From a checkpoint of a small transformer trained on Wikipedia.
Size: 9 layers, width 192, 6 heads of 32 (3 for keys and values), MLP 768 tanh GELU, vocabulary 4096.
Architecture: RMSNorm before each block, rotary positions, no biases in attention or MLP, untied embeddings, normalized queries and keys.
Training: a variant of Adam for these matrices, 222M tokens, 6782 steps.
MLP neurons of a small language model. Each row is named by its layer, matrix (up: input weights; down: output weights) and neuron, and shows model dimensions 0-191. Each number is 128 + 32 x the weight over its row's rms, rounded and kept within 0 to 255. Numbers have three digits each.
Before each neuron's rows, "fires on" lists the tokens most often at its 100 highest values on Wikipedia text that the model never trained on; "fires in" lists the words (lower case) most often at its 100 highest values on Wikipedia text that the model never trained on. A number after a token or word is its count.

fires on: " name" 20, "ove" 11, "History" 10, "ga" 9, " origin" 7
fires in: "name" 20, "history" 10, "origin" 7, "love" 7, "omega" 6
L2.up662:159106119157145164116130095200113099155061143131117084171162080152081171072119167130165131163099114117136130180127163100142142104087137118148112129100150144144131080146122087098147191146132186141156161110147076135147133148151180149116133189110172098151129168138061178123133171129123132160113091115085094064077128063111110108117168098143098147107108172091132149110129126084139123130151118151097172074158148151106087174121089123165088161092118067181064138191148085099131118101079134123162103054124127092109145102132112149137193135131116145159100179059188108129207141171145099130
L2.down662:130171132154120047090135162079149158123156108126167168082115162103159083149119098108081109135122115139111081087132081142143106139225120113107143150160088075115106143099134157169102135108121069121101107106144173110104163087109074116141174133108099164114108094106159092131145089148142142115147130157145149216176108204108152123148097173071156093115094114141107094147139104160146153128130106121173107179122141122122154135109172126207160078115125173026155162049068177157107122162175083106117146186126152166145104161094134133129098146145109112094149075161092127112082125120097133158

fires on: " games" 19, " game" 13, " coach" 11, " match" 9, " pract" 8
fires in: "games" 19, "game" 13, "match" 8, "coach" 8, "players" 6, "song" 5
L2.up730:149181137104115185133191118085115190140138121114155163121124154127145116133129066071150106122107081142057162091109167130102168065108099112095121115150140116146108114090176115154140092111097069111083136151162107100226094153105132119125139108095083176132132166106135108138095080106120121078138109177132107169183114084094125153178173139103098143099143073157125138103112102172114142107199101074128113152106060084082165042146115144115168122111157135103118096209109102157102146171088147091116126169157116112064086132160116127122131104138061095112068088160139138126153140113149088112
L2.down730:097043102099098114112083118173146082104107116091126104102121114129094148126141153167116167137122149122175111164149077121165078157194142191151126144130147125114131135160121180113138151155140181181194138103092133164074148078147102131144093132152166094110116127149113172121135157116145092160133103092132107071064161167154133151107085102146178101161121152105101088152140182087119139109096145163171125131147176163128066164125147134213096160139102106204129145040150156140166117104150114151129110047099109140235120140108095130120100144155146126179168157149148160138116095132098181160

fires on: " coach" 16, " international" 14, "leg" 13, " footballer" 10, " Website" 7, " may" 6
fires in: "international" 16, "coach" 13, "footballer" 10, "website" 7, "may" 5, "tarantallegra" 4
L2.up668:150124110139115141152175121137140075101133109120094153122099124100129107089083112139088155130110103115044109155103042056101154082128182152146147117127094157162133113118139160147172138123164110102076148092150099087141082184129155103136144157137032168136069149101168101103100104103160109185177102135149106152176087102110169099120141126070125128134128049116161146136190129221121132083159100108077042143091194104148131141191123157095146123132120196141132102122157085102165117115117129116098105134195099078120143079141100115108156130109119123102130125138194099140139103156134098115
L2.down668:135140140109120114104097138145104197190123130123157065133134129167118128151179168146181104140152143124203180089137179118147107148167048129085120177170186114120127108131117121098116164131137147139166122152097142176115165088072088140144130107155180108102164121172075134133132139125064136116080206117117135099089180143186097101133096112156138132138086153141118126142068139077128183128127128147197184088174072119113156129084175112233084160121167076122139114121114152187103081140148144143141150143092185154153095119155115171185119143099121115152128104142098165126130170098110172122

fires on: " as" 34, " att" 25, " how" 8, " area" 7, "CA" 4
fires in: "as" 33, "how" 8, "area" 7, "attracted" 6, "attention" 5, "attached" 4
L2.up464:202125116036094200114131155087119141130105135105160153102145144113151099215140129000093139118093127137100078122108133167028143067152130085121151098149127143145118096146114129129129132108149085123122175130173160132085125133142130141148149176112104134137140214117153044126068082146142114118092145126122150135112085121063147136129124113124158079114118130111162150081161105111116157142218114094121200133160145122135111063112151108119166135161155152111152083134144115133174133135135144081129127157164152117152131103179063144089092137155087149098134116108144118092156121124103097127
L2.down464:100147156150149128163069153137118175125139158149092127107167102130175100108087104135134152122197129122128118085185084105162134165052110126150138151139181103120200101086164132104088152184107153101128136138108122108155092127107120094138113140140127128185132108158130200124089108163109162158169096073138107119138113131129101138163096119127041177139144173117085101122069151148068193105086085168167136072102126129094144133120129112209132179112082076146091181155177196122107134138122135157173139089084087176116075132041169091136102152127088089146147156151127140152170126157123116120

fires on: " February" 18, " March" 13, " August" 7, " May" 7, " econom" 6, " film" 6
fires in: "february" 18, "march" 13, "august" 7, "may" 7, "film" 6, "july" 5
L2.up68:140187148136166130168073138144118150130096123133113142155060151103144159182116092113156134103213086146167135120149135097159086137173188094145132140160131145097116163161131161124130153114129137159180128148094067094165097118115134127155199118126170095134134050132117127099125125137111116135128057212141129154112150087128106073131115044194149183133153159112130104118144150141050064127148153184113154128139144134153120125162137124138102086181119132082125092144110136145073183146125107172079099155075117176215160144110136147160151093076113132111143158114122120110134096111061052129
L2.down68:070046115103087106063137120129161099074074139112162087105148114118077072121163165141107173142127130095114093116120141155100159127098024191086125139073133136116148103045125116136153122134153114116113126085142176160131162136119095107148040135146130148097092173105127117161133152122166132134108160081140095137138122161149137154166110213074132128129109137092146117151108137110164162076131119096145098104135083143125163137128107155213161154102154109182130130142157142117204082137156158138147162083182141073050122163128099121126107148195104127139111136145157158120118155127185189120

fires on: " San" 24, " int" 15, "(s" 10, ".S" 10, " ISBN" 7, " la" 6
fires in: "s" 20, "san" 19, "isbn" 7, "odermatt" 4, "type" 4, "la" 4
L2.up669:229131125094118142152095123105186130161101160178073140099135135135124080117165143206137134134090165119076137126121119157116112135147150140120120117145137141130144183126125118112051124132172157149136209142180091143114218072120160122103139155118080113113134182138148106096133162102120137131064130118090135119125137166181090115136160121139122137146190168125163163135159134152156139138190070118161099160182101153125163217127127085084100126107148116125182089150100082123129140148122064103083139089133106068118140180103141101108135073119098205102167131065127100162143148112074130170
L2.down669:108099158132100136103174134180124148079121070142122155173145119120117166128069142140144100131149068075153108170102130145146150124094092139090142155098125157123110135127149122166213153107129124094118115133134177092110067193143082108082118074182109144198107110146110118122111084116127125114127093118142117143128090110152182143147074149143083148101085090149081089139093115127075102096084128143149121110139124083127091097185153135119133075142132138096082163088143219141130107073206205123142078187132146173125079098201155115183130172105087120118095110197127111125148115150184107117

fires on: " oper" 29, " million" 23, "ased" 8, " those" 8, " section" 6, " Division" 5
fires in: "million" 22, "those" 8, "operations" 8, "section" 6, "opera" 6, "division" 5
L2.up267:052120125066136165121107137138129128127153133104168051113151123133157120143116123064085064123123130092173108125137090102072141097132109164115103115134109091148101123156125208055205121102102116125192188136132145130134122110140152098106143112144131095137167157162137096111100130156138106078097129113131142151203117121085120151139081097137120090143099065128138163052134076141117151149192102132115203137110144108124120227107162166144170142159118154134114108145184090098112129139126197156071141112131131089152100179174106089141147155139087202181133110139148108157181090133099122171
L2.down267:132166121139101132144178125139093119107134161115120147149108135127117121082129140143131176147185108178105196108182162139122082150189132137117139155158160139074132100084167102128101128200178136129087138142069144105168104144125120172153132165112082091147060130140087115130087097163081115162215143117088124087097127144116125095110123134128016136131132199132128140134061165108097155149110130133149084098156169150118104078131152153255113186089113123124157141098149152137170126119119081131162159163119123174104146111099120170133157137147113126054120172169133103090111113109139149080

fires on: " there" 27, " name" 19, " from" 11, " force" 9, " Location" 4, "ma" 4
fires in: "there" 21, "name" 19, "from" 11, "force" 9, "location" 4
L2.up710:163118150135156147155194138201101123162137119112168069161116076104096154181126100135117126107124170131117185163091087117105144126155084156143181147101188135107117081121174124096127120138061163138069103124105115110097217153137129195150167127160149132141105155143043126097144137152123161143148118157137136083138121079104133100176177095099136160131156072144111195065152141086149083150084152205160141137128167084116084096140091177143139085055125128139096123098175111098053184102115116174161169127137136163132166114171133162113101153170131100136081138108117093123127103121140144122
L2.down710:100165105160114086067081131114173128125124150141139165109160201117146084106142156116103166142131104144079108078170150131165135170158191125102090141142057112161144161098099108168131178119179108107174120144126157145141099138085137075102136139088106131131145124114208133138136108143130106144094145106153111159128110162135118137110113156098120081076091186088147058171131104174121140111134072036111130083157101163159160164106139115194143175156145117114148175164099163169170080167158124099142083099083131056108133116052105061138143086113113134086148084116082173119128178131084108134

fires on: " out" 36, " band" 16, " Pro" 10, ".S" 9, " other" 8
fires in: "out" 26, "band" 15, "other" 8, "s" 8, "very" 4
L2.up79:158152118060076153158087104068127180147065146132107128092130159138117090173148128182115120118063111095106097137110181207099135090155133110135107100142156121108135186166103110098119120084144155162103150105132099144093177137131136126114137163106120137122189198113138189124074138132112100095112163106087165126119140144147091055161151116128120104151144167145166182041124146146133191184192079118144162163158149160171115179109133058140121124142165155136167101139109068151169125149112105087112139133142117121135109128159114107112153112186074193112140121081105100079150136077070079138
L2.down79:112116146127115162144154161160139111150079127144125091143164151098200156133116111111107184162193127104103098090131102151167135145093149163110159134125123176164144149086179119164150128113116143077131145162179117133113080163089098125108138073128108136154090101092116122127141062127096114130133087062144116144082115122126185166142112133150060128099162064084062138130101175124084093076091108159185073075116140113138115139145160144146160159085061116054079170104169157126099134120199155156135080119156117136090161149154148070120109126091082117222113132162122139149120117186183158081

fires on: " line" 17, "ards" 10, " section" 8, " change" 7, "idence" 7, " case" 7
fires in: "line" 16, "section" 8, "yards" 8, "change" 7, "case" 7, "evidence" 6
L2.up27:133082064108091136093136143147138158151120090100122154113110110136096112112158135175084127133105137139113128130202081161147192144178177116087135027106188153150112192101127118151120183175095140135114090164105111114151204157055150128174139122124156106145137118155059124132147117141137144100179073102155141136140154124104096081163165045178141161139088115157094176083133096069102141245063139124148127114096168084082147081136085133150105126124083112149123111141132108149162161142138159118113164082124155173150127103130115161136157129147106133098100134071151144078112135100128109136
L2.down27:061141187156146104134148116136156149113104157115134131103152106128122141159117115084094152149141104119097134104063136155119078097146100191171052187120094100073123113089159114109159141053172106177151106125114135172147117099181096112081140184176123122110093110150184097129121141112147095149106117130101110153119096117140153161153068191093116152082146203091113044115149173160112148022150106128143123064108081149194140124112178143219144094120153116074144139075066137144092106139157133173120121153100121097141094140115124109109120120115138128135115151144133140116081097188116153124

fires on: " footballer" 17, " law" 12, " war" 11, " player" 7, " Committee" 6, " Force" 5
fires in: "footballer" 17, "war" 11, "law" 9, "player" 7, "committee" 6, "force" 5
L2.up163:123133150127128125240161111132156101091120060127126125111145102069208121122120072095203131100109097163108151140139110154153123160101143115075155047146102063139145108159186124115116108151161162149090169143117122054077104079128117185122097067130141118109115114145065130121099139102155125121134066125173118133160121129115129121109109082169099133093185092177114097096162137127135131115118149051125147152100126104143178174153136177139180148138119164092151080189161118113088089193122135104148114092119174148136154053097162140161123101159094118124064136097149120124125097152090088127
L2.down163:125097111124112100047091121104113144103102126145171078159149080134071105112154098164102125132155181134183090088114118152072121106091149194164132185117183176157129102087105104089180163111127127122132138122110139177130158178116111084087133136123137070081142169153176179136161131145156097163128128117120130162084108124155145104117078129098152181141051175104106113113132103158166172081119092143160125068136164106149121111113139112255103111097165088142109119085127186196131111077152194154112129116126140129127136110166131093134103123146129122132134168079149135152160125052136118112

fires on: " att" 26, " they" 26, " coll" 8, "du" 7, " Label" 5
fires in: "they" 26, "attracted" 6, "attention" 5, "label" 5, "attached" 4, "clade" 4
L2.up691:190101138141176142111146126111181166074143143093133172114114156121168073200149128046129108111118096119139126160097122126145115143133116091126180129160113130151095063075127081110172155156089119105117155150184141140163217117131092158105138139137109158131075074135136123104230088142148136149081127116132145124088124124057155147120148099147165102084169154124117108090118147083146122127186177106139133131135135128098168000119162176125147114138130128132167155133118128188119162148105109093105117135145168187102097102141158169127042138145149136121126123177137166123067160142104129143
L2.down691:124143095132136114229068142130156139141125101180109165130154132136115097105118117129147093091153104159094104140163084110100135131064132181178120176125180115091175145158114147128161112106125088160151148174062073118099134095156121096138113164138138097108133172121127213130125096094120113097162104115123083071198097115149118135156110107138117138154117124122166177113136097112192161151068106088118127122113146115207089102111147097194115109206078110153120119134134135099158081131100124137125125086056054117182123096118064074153145123183106103201148117091146146122143108124137088185

fires on: " name" 21, " Open" 15, " site" 15, "History" 10, " Lake" 5, "°W" 5
fires in: "name" 21, "site" 15, "open" 13, "history" 10, "lake" 5, "w" 5
L2.up621:127129127174180166103148099202115106114084107139104076199124042130076177111084128116150176159133117144153140192121161077184138157086123096149129117133161150127110104124141112109136182150122146144084143083115126115172119169161141167125151174146183103132109154070117163147131165158126099114147120187142116073099137071100126110119145118138122149089103106131110095116127092079145096055142162199103150079149161112077109124151124123203103138112104110166091148129164128117123131069103151124183101100130176149117120096141070176131183189108117114177129189148144088078149080167127087076
L2.down621:155146119148078070093109169103159157153145156115137147058123172115151092125133135118076122130122140133095073083165091146115135113176114129119108129134097089137096142136130128163100147133120091117120125131181157142095159084090142104122166129094097164117126129172085088152143094134156168137096107108132105149126098184146133109151130132077146087141128144105158134170161136142108165192139103074166098173117115147132172133113115165232154124135169103025152124124053155135104111221105076140136162094128098086116145154104167112128106052158164117044141053124086145137122198120136194168

fires on: " band" 16, " children" 14, " producer" 13, " gradu" 11, ".S" 9, "medi" 8
fires in: "band" 15, "children" 14, "producer" 13, "s" 9, "community" 7, "n" 6
L2.up623:133140128037104130140127114087112127129130124120069113113100143155104128084119177222130083117110133127142127104135128130125135178167143169133095137120140139141135178161128157117092108098178119156168219140131115151143176083113174133115114133152109100120148098107132101137093191169096124064128139088083143118184145137134116103159144114094100134134167123123147176074150115165126179157183086134149101115134110139172106255092118062114115118126141134133149115151129095119135128128148086118102120108105123072136135190162148096119160097147081170162145094061199123113169121122065109145
L2.down623:133100164130119155136153122170142117134105121119130096156135108104171120154127133153108173182149133081096125150122186182150131112140106114059171111139110165076128125131114121152122167101154147062093132139150096099103068221120082136076141100111132166202097123134090070103101093079116141174148121134118160148094126149142127109113082180164131108152125100134093060149065163089080113116101128096130165086158151122121122091170156187078139156141120126096142167109124176170111105099206184082115142220180131143100162122153117113160120135088115122096081176173097051137127129146201117117